Weights of a small transformer language model: 32M parameters.
MLP neurons of a small language model. Each row is named by its layer, matrix (gate and up: input weights) and neuron, and shows model dimensions 160-351. Each number is 500 + 50 x the weight over its row's rms, rounded and kept within 0 to 999. Numbers have three digits each. A neuron's up and down rows have the sign that makes its largest values positive.
After each neuron's rows, "fires after" lists the tokens most often just before its 100 highest values on Wikipedia text that the model never trained on.

L5.gate793:492464500503548537537490395509501467450587609509569503469545488534449490557515467424586461553431519537554511531543520407482548518522435477514530479495496445458613538470481515504559640558494466549371498592495489574533473553459469433537524505503475564472487512432417490561579503510579464504446488551506496569604527548546534515583513463550565525611484393544452520553484538508519534462394572592510528416467448487478506569518505503421545520522553522496485608461426538558628532499466563570545499560573511491487504431558474468475569508541460577430495456451547562463577530479532493525
L5.up793:545482538405522499470531480492506534597484488503420498421387430613485485487528534452469430543443521511436551492525502466554482454591481538460426545463422486494559538495555458570565554541535445504507521500537518463475474526464569392418488491458536461401459497547516516429544496518640529531513531542544468512515492529509431404412452477552471400565552470500491490494607599447591541479500513446530487560470579527519544575510465524392451475539468488499548529482553416503579517548504546424521508483457457408489579540536435603532540505523512519533462384430485515538535525458461515558
fires after: ",", "\""

L2.gate743:517520522517535510479526479442500565544505496554449581555528583523501437599535530460532531489524555502531597514527480435448552432478434514532493467493522528522527454459466507438521454511548505512544492567491426513552563572490440519461529519589511433505443408500461507530535547545483562472437463481537425484551489372453518539358441365436431472522452584602475511438569575500547472523482576354504548500468504504487496541422552503334510526537569468460528498489454397487533434502572486533467469643472554527462547534536492532546442476541491392511412502525486491553552479526514424526
L2.up743:519504459461499526490498481539456486546483500521499423478495385494570555546518513406508454535568496435514604441562525469479546482561429512519512473453535541448507428479465509473440554464520527516434493577494440449539484482501478549542537538519537357468440494459483500441561516547461450524418506494501608455446464422495591552437415445478554441607376417392492577455557486524520492489518489482507490482441495456480450450542514560435575457601524387480550541440467631549530489510570436515490497537491515453467477544518496494467466399514380402493476498439451488511605427505434440525
fires after: ".", "m", " .", "k", "g", "05"

L5.gate1145:579581617500464495556446497537516545531546581573518538455473434566495524488392459467483454443497458497518563524551524492498477626495501491481539502464468522496484478485494490447517384505432491551440588597492599586502497484483538502493449493482503548479512461478575427473452451529513552566493451605471465536472404547545431509541561584462543465569483589507539510495523460505491463544598551452546435543531443490362529506575521582477449472528413513469474487578548541470476536500601583414491511470512559487425520467513477548481547554477523491474481492578510572546438451512486434498
L5.up1145:502547521492477482521534473418524528518487425585439482419546447436529414438466496483498536529526558429540573596497615421511482550477481440515491509423448483516519387408443466495557486399504477502543456484584478539508497542480444427441475438448456569486448423484469476498532498467453469549543528485449495559437480537526488524518506483503475571483428463512579497444485523488414564434492591491467471502433456490518519494478412581583571575461415573507566527443516466441531516430553520531509408513515422424528504564418430546587530490514501489454478477394472473447438488543609498535
fires after: "\n\n"

L2.gate316:479500477495533477479562607552519491543484447566504549535515480488447513448433526564463547428522517523518602425571488524496567466419520494458533508658549481536480526486527574437567462567458531563565422513520542473488544573574460485503478487459501446489446441475533534503489431510543457578420485512564532475482491461634461553467478450550481476416450456483513514496528560541503501530452530532468503410458567470425527522456508377472496583490434501373451447519504644408421433554390504529412545552421486539548437528427517424526474481471495591518504509501467519436520543601394500513
L2.up316:500543482416505441536513487549454525564441395537490522569487527467433540535482490575439593483591495481511500499546463424461526479525581578548429420534541555532611381450551494434524436513445520539499464446545467598465461532400467458531528577500536402502517484506509534452465452525547469436479480458570488491490448500515564495410526562488475487485532461469583392504480571560568465514421588442494491421535519506428492506501597473457473475509505564423472523600544536545450544585425429478417473507518445625425432606429525498478481561522495537494551543434440485528572519503480483546
fires after: "|", "-"

L2.gate314:489504489556573533543501533444391484556488531546480616448531381549544478472497415597441556496556462541453509442456556466503472522483494563449509447493409501474395495540435480500409498502498507509504493469579448460435520477421481444412525509486572464539503510512491491545473466551506578468548541453516470533533503482493544465557511534540458490483473477454488527412567574454453484507507547515459527580451421472524552518441514605536488459355500552571530463476529532496572491636469594505543477493454497450501586415528439504455493599459509471383520578498560569602489483587522497504
L2.up314:550471454519564442502449542450521426551578563517608574462470557456537466501522446426540556458470572514474514485536471503590505472538497554483489484466501607426535516632535464475478489447490519540547446610528478535487424565514451495609566557491470498523569473432567468466475483528472381459532517558410416448594476521495436507440446494509450406542483357428426554455596470551563560530457480532484476572434447511473486380495500426505471505491490521526492445461544492550611492519570467527552542547527514526524565459480558445479522467530442522513517459507533568570497517537457562447
fires after: " (", " was", " \"", " the"

L8.gate426:573448500482607503367507461508496512496435435547466548438533525361475523486483513460451493484595507608389473458483554418580533531491435520581564569666486447435494407409570447456548553429470484467428497384474515499578523470505526553481580540581427541494449507540494466530547417512478404520574489463457554427526489526479537463540516595561447518529494494418546475518526466521550516550472572423542571470559523486485471446418458528480526395506504483455462561518552551520466477456518509507509481532580543598406542453476514441492558508586469370396492489435566545504512550535469505491
L8.up426:519522512475502592483482566429430495531510538544453483470568433475474476583470522498494459474430549535503517538485463522545544521472509568531611544566464593456438466419514545476473484483541460445583659544538488426498410491504450506512487528457526532473417463497587464448591467526542542448523566533488509461551457461535474432565599525462448495506438557484533547414479610488580576601560488518562445492518513448501440590460583417515496577528399509447439455460537462506507510489399487570481506517471585525550487487514553480507542571583509522572465538459441519491498460468481517491
fires after: " in", "–", " In", "-", " the", " of"

L8.gate672:506530414530509491630492511529517483514455554522468496495492393548505536552579526533505512538508464412412532474632428509522602404503611572535578501492488505557499526512501517528484524506490458475503499583506423486485528566477397476536379565487574453490516564578480553522467455558459577567484486523571482524490416460572523624471426438411494459563442579529556474454524486382462462587502578530519518486556468502506467471492528508516600443543514501552483500565485523483515392564435499567456462494382478470543446468484478466502461517487473360505484529401464519477511485495478402559
L8.up672:512453490488503485525437509494535552476622555524488523464599558497619636522529478421489588535577576503531400471542479487482510426563445519491529440513461480504588560505507558476411432368509473503475442492527515474526540443439412517530509480501515470524546564508502497428540544525523446622590525442494507474552434494580533631512421471522515470528432468511476543599532499543380525480508465498500475441460570503447446534566632511551500520559507526464442541489445527527589457457518482546559419518511506375609597458541474480427560528525468499479588520422555430458531443461476495479
fires after: ".", " .", " ("

L8.gate70:554470532481503433540490451425483482565558364455518542493355564512532493466558517468354530455508506550456483508467552464506599572546517513502502523510411550466567555545521493510471532431481518403487479488492538508578471520411487510523552482477492543491432389567504486607520500565420417515598516624576485546559543483554572500419459502526520520589430523338430456547438537576463513534471514519536508518494499563459479501355498526595429563454589446474515460519437520492430455475422492495518376489457572486462602542511561416578495490537473509544532530551591480550431557510492564461
L8.up70:509540528512367503469562490504480508494430420520558502495554531457565554511495445524475549401531479466500454450454419505503476483428556513496548497475473519454517484521564560477574478505520505583604539470441547539666507547511578567390440417486520542529421527419454432542544506474539479466475442502561464436568484437527609473451505456601420378516541494514505476535499501533502379604492507486503423517484492479535420432464499471514520472596513557544441497528507516451539452508505436479501463517449450520410489593614506520495443493535466494538501518494481510457506536408490439501
fires after: ",", " £"

L7.gate144:432452498501476397492476597518451487541465489539563513556523529519446510513416543403531474477471615489541493591513497471504433491492487479516595628577457508515612540512415505428550532467460610424555463545458522649454481442477455458403494450557483559463563450524495527434487486548499444426545589569507600547509546561528509532504447508568498497468481542521493492548520496449495533458405560476519476525431464383517597508451534545482452507491613444426622564492545498473472567458513506566523490510455476524511565498557544437460509462504570523521458548436481548490561538453454471445
L7.up144:526470478497475575405483587463461495561469575499434607503520523514531508519546460473505557543451509541475523550561486544460596493557533568395517501439454494498523446560468559482498536541457379502526534475490565439469480508447570535483487564499476474455476537547570413325564478450485499436505474508437469551492515444554486561461451377523444451502522515504563462391521524516511577509497553517534483482539604466514469511520539427522440577527528554467578486534533535523483557425424401470475504461578444506465573486554395494511502498440477478515520534478533447547474427534494521557
fires after: "-", "|"

L2.gate322:445534458484474400513517422494537495579538433532484518470607491413451488503533471604502603553512470527527453513564556519476547580525550504569537624477522438407521541501530502451450427458520497587497437511542466399446501512451436501505458535500457458530497478383565544504551535478557446545563426485576535585524485506541451486508490542445494486433452467520562596532629416562510516563464532457567400430572474480423544452607571548467529530505543567497378563511513596590491428559490518434490475544423503519470514441523496532411462474563537496504428413454461459488544481480393494421
L2.up322:433569408476466550424580454503445451606499479507504485520479468491487410473380420466429597479510527466546477443570456467515526534518533546572491582513569558489581477455510466478497514464504514559465396560388510508523427562529421416562415593537490475580534529495464512519595454511466501503581464411538459553488481516498531545501563568468508513505446492498496416563513548563547543544470513438537545496510451516525508527511494458455549544569538541434368602473538604463381404525470557430503593527463515558456443531380559468471504541533567562561455409482399498574469462476479474504
fires after: "|", "-"

L5.gate635:445498595478498457455552312478614501542551482488541529538515551452421543534423485494527524453494536457526578479473619467441484484556439380444399538488482456475404471551501519440551443445432489487505467518490463456507568606505504565414548595403545490504489488459490575415541492547447451501512542496425453501507464471430545466533500499553487517547491425445565533446538581485498414474391575473617496502468500637452479564596451447487503494487437427453508569594474519514510474441568527470482557345466520532513486529522423428522539469478446549511594435465452572459449481489521489459
L5.up635:484461539464499480441543375504561484531572459448590575487482560474454554567444519532547603492477559449552605454492560461450493503570431391495414534478484509434419465551469513430520496468512411447501503513503439410509548597552523542376540597419555501558473463484551556393507499526472476533504542524418479527539481440407510473507472507539532504485464453474526526509516630459471412516442530456585464476473506621439485536541504437507534524419501460456492558545449554474505433448598558424465538400518500526536477495540446469474575470524480526520571389460509577433397486467544503491
fires after: "\n\n"

L5.gate1063:581533465475500556493494518537523438521546461523551504489600524571450453590492445463503441619421520545566521534421496497527434532522572395579498482516414526442470540534516455454430653474511567494530503482596549532493477520456432556494447534494497431453561497422556542405517524651478505513456504543478393552494485477535522637522494489516468581410502485451545518399528551475528460449548554454536563468447485455597466447469530547484524470580393521470500433488494533396565542514449454572560584539463511492452560466591495594504540600549461451536475605533558544593597569542380446419
L5.up1063:503487383524578513417488464507426497566432511607523484611509456543577471521457475613404525469456468548564506506440489483512487489483525518502432462487559534444456364472458504482427547491412520441504464434503534514542479478517534475433553455460484452459476512504495547376549473519401488576522473505569507535522484514484578602416496471514491527437513571593583500509411417465579489462560429517596448475522487459559503426502616556494512466538512668481498514446548546407459487476479492445475586523520462471426483445531505552454494450524566493627480606463409464539496537496529472539
fires after: " 0", "|", "=", " 1", "s"

L5.gate578:522410389496508533511516449418485500528506445595589508466451448527467517595465405479464445567447409569455535583455525607555543460527566385535503531583579413506533478464489456515489472637541466494494424501504480513424567521478600460457554523505428559449515508517506512453460424524504534534511535478539487535462545546519497474499448508468538477546542457434515512517478522467531553541521553465542589571509447501574461475549450486534560482530468514516500495596508503471549498491514461487484474577525530498520528468533470535502558556554515503463444577536603615529471547451531406462
L5.up578:451496484530556461498455465537574547622567530486513445503477434525492525566487574401541429487508460470477561496459473544520449455514469500363471492562472492586427563489428527479414495475509511473441510543502533527541527427479450512518429512452449506472461429477559535489456503493437466407496502477519466534451493594510537562453511435461485522452436471450538439476484499545532502510528417458509448553506489524496517444476460461464495534550425471462500437493588604560491480525555505502437511426511603475565498455455395515575414539516456526468526502540508560489423502540466446475
fires after: " the", " in", " of", "°", "so", "′"

L5.gate165:507491521506504447415466437481525565517585476463473450570514508511601547497495626442448573522490533485547449460511537491504542512428495522561510438408520523491438595545564564477570571437445414470466415515477444477489570515480459520344518468548471541573535423464491504446423449419500507551522490609449401443526513530472512535481455549516513518566522530494621595542547419522501596522544501471554410558509580542506535462447490460473569514544423446331545478493439499497587539530544454472478527498617522523408524587591438471588563410487575593492517428518392457427456553505486412446
L5.up165:489506460482528476466443495536493510525507440447475476445533493515515499451575554478349646567485543621570454439468523486534587511516512552507399441413484520519605525600532564516565439461590465442506477509572446477393501589465485534374506553527500481442492457544465486421479495544604504522448487533458477520444484494369495442390483581415465509590428529528523646491563410556505488567391559536499523543449553607476549457572490504422520481444513462448592481468455524561477519545559498556528550524412573407439537589565412486497492462518476522538467459553496477484496495524503442451
fires after: "\n\n", " as", " As", ","

L7.gate617:507573455518476573526401520455594435530501466439500509545496547532515591486544513581534428595470671527507525459541489524470492493514575518562567458462487539469433630465560532450464553523453531550558475528514520530544380501513529550478504580488427514491466477445517527450532496484468552523518518573579536523459529586569499503535526466554523538502517553454538543481448433532550509529506523487453548641452464444579385516506542561473551541524543511483496448493460495487530457506526551498475515511475561560441435509405497577428438461575485601519465575522528451512604445370537510484
L7.up617:482583459483464520415413471426544482446500569379506559487543451518425421483450522437445446500491473490519517545533451429449524421505553503481465515453515577384548559452446496482542591564482498600596507457446449563574454537433417513456616506522550539385456467476546431489464509479532560554449457571449493594482549516580449512421420535534487472515496391520452503531526493483476554490407475588623521522557468526518469546455562470433546563572559484394480522556526495476479597514431507567441559526629503614449477615490490569485535484494494486459598572488511498468508567473513435504
fires after: ")", " L", " l", " Le", " 0", " C"

L2.gate92:486517542536504547502492469530590434558527551518506494486523528543543449498569524586504474470516483388456487491483504433517469515389517542565531508560479531480467533500412440461472524448464468540461433408559611535544500525432513487485552551512472485643479562508483528519479494524464475462396447537521535433540559477539554547531599476575468549549481442566490505443475508487485456530514418506611491456550540593476515482559373438457493547523444498532479569504554533459515485490484432526466489490481560538420441477476478530490512543475495432456541569416508424511520491614410523387
L2.up92:486542499450422491642494503581456451499430651475388551539513497525469483548458504489427495531449451555493471460452525534559485432473495529610537421495538508504452587428433502449414506498503523551432541475481526568550563464516486553571474570451612451532439553518498566446519475452579504466590525543501534550492438394439560463537447523482436566471544495536505474475441524533552510461472508469506545524558513474519587473590524468458567510619454490578591462525499489557480640472490470546495508553401508540457396490445526466560515468470492603507561422471501507576518495527543570470
fires after: " the", " a", " his", " its"

L2.gate641:516573545566562589490517513483524546465618420510517516567493535530501612499500525395461445404495462433532447486498530522464586531557457350441471501513561511561438450495538559489475462458551434457548478524510476553536506494543544461501514452465554514465574447399518542476540546583449537490449489522436500497476444536505556447514455494569479543537482454442445551500534407490417511487474502521456430532455439445432485489510377611473492460544490522449533557533483522470505500382548494468585452594485560448408480481535487498576440500484559416506546520480451465514554460395431479460
L2.up641:550610459509486487418550472547504509463495460598487484566518460498476502520476544426468535433478597433521605578507521394541510528503417492559506534474558528465572492540496396534552465501477516474535487567434485569480643528618536473474476467532535541487467494474548472449517551605524495578559410489470438489525492520557525476577523436573572451364557431555563495514565464520416414392567508438594509571405499510497572465567469624487426497550530493547510514530493502530523505561485489462560440460363548436446414487549492488475479463483450550448491507487525568401497514515375460479
fires after: ".", ",", " where", " which", "\""

L2.gate403:480569461461518453491518453550447568548573580629385531582494526592494510446553492516458501584478548440508561503542510494554537442572463525460471580478551552408386495507464493438475439441487553578479425493568538552389464531532458405500540528599566499505452451469449551504456525525478557611478536499446448502477496462534499495601446517491540432511569582545508555433571536462454507466491417381554530512484520492453519550500476504496445564360544580489544531546546543467559493513432514509440473567549569450522505590527450345499398508451498441509509424465418436417484546558503492549
L2.up403:574510518556461476391576444440507421543541550536408466411493442517511497488529466510466441577494590472497402505532412444506597545520498524495504462505510491497527486428595429545586449520474475543474485497548485383473501563498463479565466559470498532518519547571506518588454471430459486573520622505511472560460512406583440600493522486586412560432451483485503420531551600539537603585408536564464550525389495466405465425439526572492482498484547488509455499460465334496521488533560530491526541464462567460560434477485515524558532487489425445535475441514479503446540478514446534538
fires after: "-", " (", " \"", "p", " p", " inter"

L5.gate897:507578431540520554549377584566540520520483507464469571427407468476488498570470481533544414544448527507454411440530428451444486505485557493458516515562532459476459528482445522475408486567491520442489522493480549483473430453534514515468563449497483559500523449519559490425534557531573510460548585539529485512493478560427439458528507458501526496486572489478464495433481409616437538540523582431542531491432513445473444434526544479444504444551469485487524498525451537469539509447474495541500546426470461595447517475549507487522518597474464434589552432464504445503491484513534447532
L5.up897:440477537522447549428452509431538487536452540485509505560585519568456429553464514492510473435465525427546478544412417470502506492402518437554483478452554492578492545426477524383473517550518499530554531545593518496531454563554589498502470518474394601449485637513545484527557514528492571494551574483472400554501400499502531453519499532566539456496486477543480522446458499549506536409406522461552497478529506486457552593491476484575601482529473511624523467482554475492499465429423486547360548456513421522603552496522528609500432424396669480540498458420480587514455521491479563522
fires after: ")", "4"

L2.gate487:531494523476496453449463505523587531549453557483496546618479499591543563470553562439477516481523603521411491466481480487551521467490488597470512522560472558397530457464507503441459477463501494572465556518535506543532470584551516516447510502585454468522468537384424544499499578544549558565486455542498546491504496527489446488488421408528471580539474531558540487561548500495520530595520564601570493516531458485519429539440434464449498523484504562482538485489485503517474539587495489516479455494494541481532559568502555378534510501458493462415474538415474501555566455510440498443
L2.up487:585477579493499442447455559512513499529514508518463447583448442571519471500562511593543578528504527496532580581506529558565438557498501507506565527492566565556470481501485442480532495528481481561474457458579433445498497518439549542582587544505514507530452440487486544409549495447443408506464447517419541573511582394505497513527508433501447427481473354532487492444548432514516513539505482503485604548496382540457557413463468580446395530507530406502512453525504616481459464516544502520478456524516516420550504513475456572518438559505519434461576432577516549573436533561457592549
fires after: " (", " \"", " Gon", " o", "(", " ["

L7.gate939:379428523465468541512482509501462518514445426539547456475461564515453530459435429494441443478513525530411497450543504418486445617485464544537557524534505400543483502540503488460463441597490428493605487475498531400545489493482585505592530477515484565515541548481479471440493519462464563525468503457454532447430474574531426510587430452469469461477544577458529403420485447536515486635568607503567520521564570371406515427422427552453513502519630445467528565530466562596526496542450559551564470544499607368421603547453435492442526542528532564464477507496549568522439477428599548475
L7.up939:491515456480463534492539549528478448452515464472554520516523548453506516575494416559407497540468563569478583516486513625488548516427406534420544519501447390442522452440389580437494518600547384511586543464565516511470477534495593545510577523432484559553509543465547486466525469534465514510486472444449566452480437441531447527468537462502466475459522556503525450493495489487539523633495552445519517553518547505384517465464490473430464475481526442491482553379485482424458492433498493459503438574502510456513580531581555458539495570536554485488459547465458491532529440553470458499
fires after: "-", "uted", " Running"

L7.gate970:531405525498449565380487530502466454377492442504443437573505569484420459511539537621545521593576470511520536499472505486479535499397530503530526547502478538473521395476453554493546508501473468521417513458574486393550475465557582552494475528395526457563478570462539461526495515539493410471557541402541528485511467560559499527565410485485567505588548573545510561449531499541478608548468511544508492503476512568562485570550592595386562497528537451538617483556482564453402498496447443522558459492555493496591594472406453503635507510568515469464472548571451582573539513526383466471
L7.up970:498527564418534461583514519452549477418483513525636415549550515442436478558545503500491420596423469468468513480479522422436561477436498539521510481487508485477418517441582505501458569518473524514443501438498519458496541550511476593500553569510529591460487531522531552449464528439479470423406495412515465538586453533491546440504485384556597540538523494572413431534466572522447457481491473391501462534435479530467525435534511348655468463518516580384538557428459487506515526475481506603480444513541528526421572448504574410508465458535505518502516550525475426543492386483466474497
fires after: " |", "\n", "|", "-", " p"

L7.gate112:496525485473409377566418537517519610514499653524478652610524518572435459472502474464576442625495614475487430583446559463535565562476476593523505467446486484500496497582456499507604485507500490485514514513507465519516531432516488557517506545524474536561573607398489439503509511477501563462523442487476547433541551507477537541588502467480541484467596553511543509489461482614544509474524509418499429427445473487503484535474513479488536505489448522487408541486498477475426494525471541457550524485541515541445464411507461509576526397552489490507460525527473479446506524523517556554
L7.up112:506501520579547534579492488464481497541589479466470551485430435562504450505497532363474575438477395505491500435602398499455511441503601519684451440466508515514567447508467539446497536546492479531471548518610493478469434545568470477462501511438420461411480460483418545421459472475494562552442565588496542439408525531538442450461458533447525497434580522473571474532500469439430581438417441376439549455480526462579507455532535543447392508566536505495536467437424503518485536565509554520481481559493485459505525537527488412413417407486611461502525465510480427571434480567521392515
fires after: ":", ".", ",", " P", "°"

L2.gate83:567452516494539419448516507478508488458470495427461604488450478528543491462528490507442492442492480481451530471557555606549473430501455479540535520542535518487340468568495517461485543475459654475446461441444538581517388493471512503475514507510493529418490458564608512487579439556472490582451569579431487607440458448585502468471504529590491556404567477522535536482530427543464564453402458454493471560486420566457504510480463531461527485447542538469468522462477563516471457515492530430437591596535490510566478482504538423505397481570545407427516412498447491522542430487561567507
L2.up83:523501472441544396446420574516552450501483516504461521450541558512462524503439434493422420431450555513493533532476434594568448545560613497458473568514550544562502523493524487503444449500489488484502513528418454548475536497476538455419566466390518528483408447483471501373456524450500473462478524484562372489471490392465509590613472427534506454560540414536570455436498542527441588517416482530566454509480470535471479524540521562505448471491496526565472401524500438517557578484499455513500470436613537566504520515476506597441418431528530585375615440503449577548479434505548497524
fires after: " (", " \"", "-", "/"

L2.gate371:468552467459440464515438505535467397555511535460562511448502511554531493562500549447493573615498450572509424576463511474420569503488518509443433551510506477475436487434419584521559507526527561636521575480434545513564510469430406553543625521534484498419466562462480494473476529468486518495488420388480528464440406466482578473468452514462549614575585429503486552489588507463427557427539491520439372498560521530456475497420486398444472527536508572554517452530516495461496454495529519506473568426507517478456503437483541477577524474528479470506500472460547546509527522481464465434
L2.up371:502451476450493428451422557536570503532469543455565446468468576495491484532376523434503554494487433458544422546529593541424582538474521571396482497470582409463497450427444516500470561520570485506498568390430467502527482479515550499563539481489440400453617522438476541533449560483503506472437510433449490498552432447385459477458421536490512514611514582526538540462498449482450589400462510497510496533536528519582597449608545507519457638444512502550552563520641440464500429474452479510472383440472480513475523475454439471533515523496491502453441552496644472534593517468464474556
fires after: " the", " his", " The", " its"

L5.gate575:501388514449485436447443402499438472370436405505487537477516511528546474527496507504495460464522490514526501552458531437550584410538527515411445484470445532603460516484401440482442486523489479484412565540465477476440512450440472505453610603537474504497420496514486465440535553539481531521568449505450451478500573548494545427436491466532545511528501493428545539471559558566467431566546464504528433464499500582445556449451447519503504520480470546492539555611548535480446487534518607450418518491591511500367459463366494476531459454437494507520499454510453521407445444515497453476
L5.up575:467442552581526521393526399523526481451522458548523424463414523474487507497406509503539488480521471599566461389389545484452476481485511545451431493516431443555458497506420539538532491597472543512476487389469483597467428516571547463378590464543494510513575483472536487512525470510542554480500466581439485584520522584462490498500500530483444446465484600544491484477636540503421564443584538483533490549538575456478592640518381566559529522471473478520532466519509514526448528434469510430602495536494475491545503468598485428494438452430467486481444431481509434450499541431554481587
fires after: "\n\n"

L8.gate701:398460533430572489468435451547499554479587486480488470401420542446533446517460548476447550422533506547514482590416562432592514441487516504421408558520553453577456489447543551515517530476459511482448577569475542490565414480479406480581537513560513462455481509524537587523524558626435487460530406496465533491413589597507574406511498506550468536584551415544526469523467519474531434558493566570405466492595449529517415543468429515492476570537500419451449518529560509495553481455407493611433499497512534507543474492472471458574571513531488545557506471555588615445469586522472513534
L8.up701:520471484569419531461481393500480546496456454480534482435488454424550549544495451549531448556567476491584547545507547575508462493512515495520489533456504514563397459453462425407495527447491444426576394501429484419514548548558451382491438497507414531421556499517570478492530530523523557504407463430628365475548440560423407489465499498531559442497459497473481520448491461567525439479599409466552406484589487458503478510574512426511464558508422532502534429650536502520389476543423495483508527612504533535565456555494458453505469399471449462505538494524516527450495398476543534443
fires after: " the", " during", " his", " During", " of", "-"

L5.gate78:444495593450451470503529313531568552524539436462576567479570485509476548619474464524526479518530548480514527470511629452445475511542502449472392544421499563529501486533458506446538471534488520476532461505434499435482533517496555488485510583477551500469352441465482581465571466509451446551457568549448459544510546532440518467470505539562468484447453466455574548415534549480497489501497578494627469488508501491475454454564497519474483542525481461415576581565530488522472485438565501386538516424549487504473479493472437476515616489380517494520629458517469532452494429467475575523
L5.up78:505471548482476497501487312497539522533549424463577600494483539532434500567483476550540585484479554443554558497475581454460450467502434413452463555461493523487486486538393548467589426498524412516520496458476470445514518545530468506459508512479525551519427530442602504434470442580474450540511534501471498551520462517453555455473475521514542471496490498524514528499556531405511426458490554505582455447527440521504453526548482536521553521526457440466542542557482546488453455430576563456452492417529509507493493583536449471452492422343503544448534469449480564450449421541477463499
fires after: "\n\n"

L5.gate694:507469531515469460405510428472439426554578469574544600522433510530532431483484538520489443608516488507544511536539599495449613599488454421508437551463508495541527508457529521484494442519501469602433508600590383460484478494561500446427542484504540369491497496414513524491491451476546583579509520535493478451511492577440584565461487541517446537493483512519563528553629558512478454478507522472498492530456535508551516547556606462578484538513525451539431504461552520477509555605497489491571595611515554544530551572462536460549498563526512537490495462461463470553499543466522458472
L5.up694:560564565428496500372518415437511523465454508432518520482415549425517428524478497568443520481553528508490471514514536468501569524511543507638480518445539523356590486470612508547545593526467556585545400490461429461490531499498479482467576533486502503512489559447589525491543523442557472434545476490466457530381434581461531504462454436434481422549396618523521381605563562455426526527507503403438505433529552561497477525534450580533456419497542495546534475463553450502396451492420463586489467505490531538538489588506561494474423516585501544588459490463488454505502480378472524473
fires after: "-"

L5.gate34:489484382492506461448538419425526480522561560488526541376527562537499479430451433502592604469501497501512505542481457551383493461505503519464436492468465564457474454466523460543514532522516437454462478511409556555476505491603507507478518470585488513397503459426555415427478497542552532449522566506479556476534460480466522493561540590439570498511453488486521539445540435454464474454457490555551539493494514473569589503498449425510562546460537423440572486521557455474553545505485544497474449474392474545569483464520535497583486529570493561544457352581503529413477414549547363505
L5.up34:462503567543479456512460473460556540567497461543450507485483552402603437554552505544509653427538452457540351516458477477520543541550457502542508431527556513507500476474496543493531560469479542507617528436513449523473483450483533486443496525462500497480444380470558447543549396433527426416544561491513517493548514459563475549444523556557496488545595513486468455420527517508506581498496522505530438408396511529489582543469518497529537522462499448419617579417517517464494481491507522459507476501366507485537502453450430472431538593538486476567484477493449554477417403485455503584
fires after: "\n\n", " was", " became"

L5.gate1098:530559506419486513475493503533580544556515461454442590462528568364543549425556508504503542606540485480489512451554571493435505513511569555377502504513537530549395519498564458548520453572579568436480542470582535436423547495366405471525600466476506451469440509493518492401460530492553433507512547648436531468564541499495541528592429544481478515509510555497498529434511572451550500522426568417570464492545436490357460518469511427504498493466470553483473588559543406457513456460478492519518543439474541451573491401492580467522429502552527464639478514530493457344515492523507502523
L5.up1098:506586549536435569492624486581488554480572440477386627532516478454525420434542498458501471534480478493508500460498638516486500472541524512367406579537512467397560540543517499549553443581572506498483470465492402507486458544495519570472657459500501456568558492534531505470536503499477479520512452550533412474592475477491573469586509561491482529490577472423530600504602410484519456517580505484558569541551529516480549536443513432552460519524469531382508451483476462467433471489543504533475503493423535432470419524518406447566448515475545470600438404563456436465509526569519590430
fires after: "\n\n", " JPN"

L5.gate686:419490547412464474526429510526495506394368624563493546504440515330500463471463582488542475407564504579504459473539550580476524483473469535512471490497542517454495377637519428414550591519453531489494506480503594549468543447507542465460588457507549532516466456462550450553555508467561512572539548483417546546513508486499499477518537532567475513490482512501501507525516546483477427594525567437411482527442346580460578551477448423477522544486482562507668617532471484506479507492444563546494424380391485500384517502501480534452538479399533432471481596496447438540537523538525480498
L5.up686:501472476502476503492531503494416486608428476523491597472421531496487601511503512399477429507522557537469496533426504529414474435490488480458492582486486455458527434565542511438510544583476586562495451474430504531434460516610516533482538504439534565578527469431487534495459546502349508546517464490435563522466484568476454459482597524578473402468467500489492483495482533423455526519479472530514496506496505541429478487409417564520415507438516481515597443475580465469512440536569465585488343459579510561458496536432482485500530503421500560603490503470611518489556485448407483522
fires after: "\n\n", "\n", " Release", " ="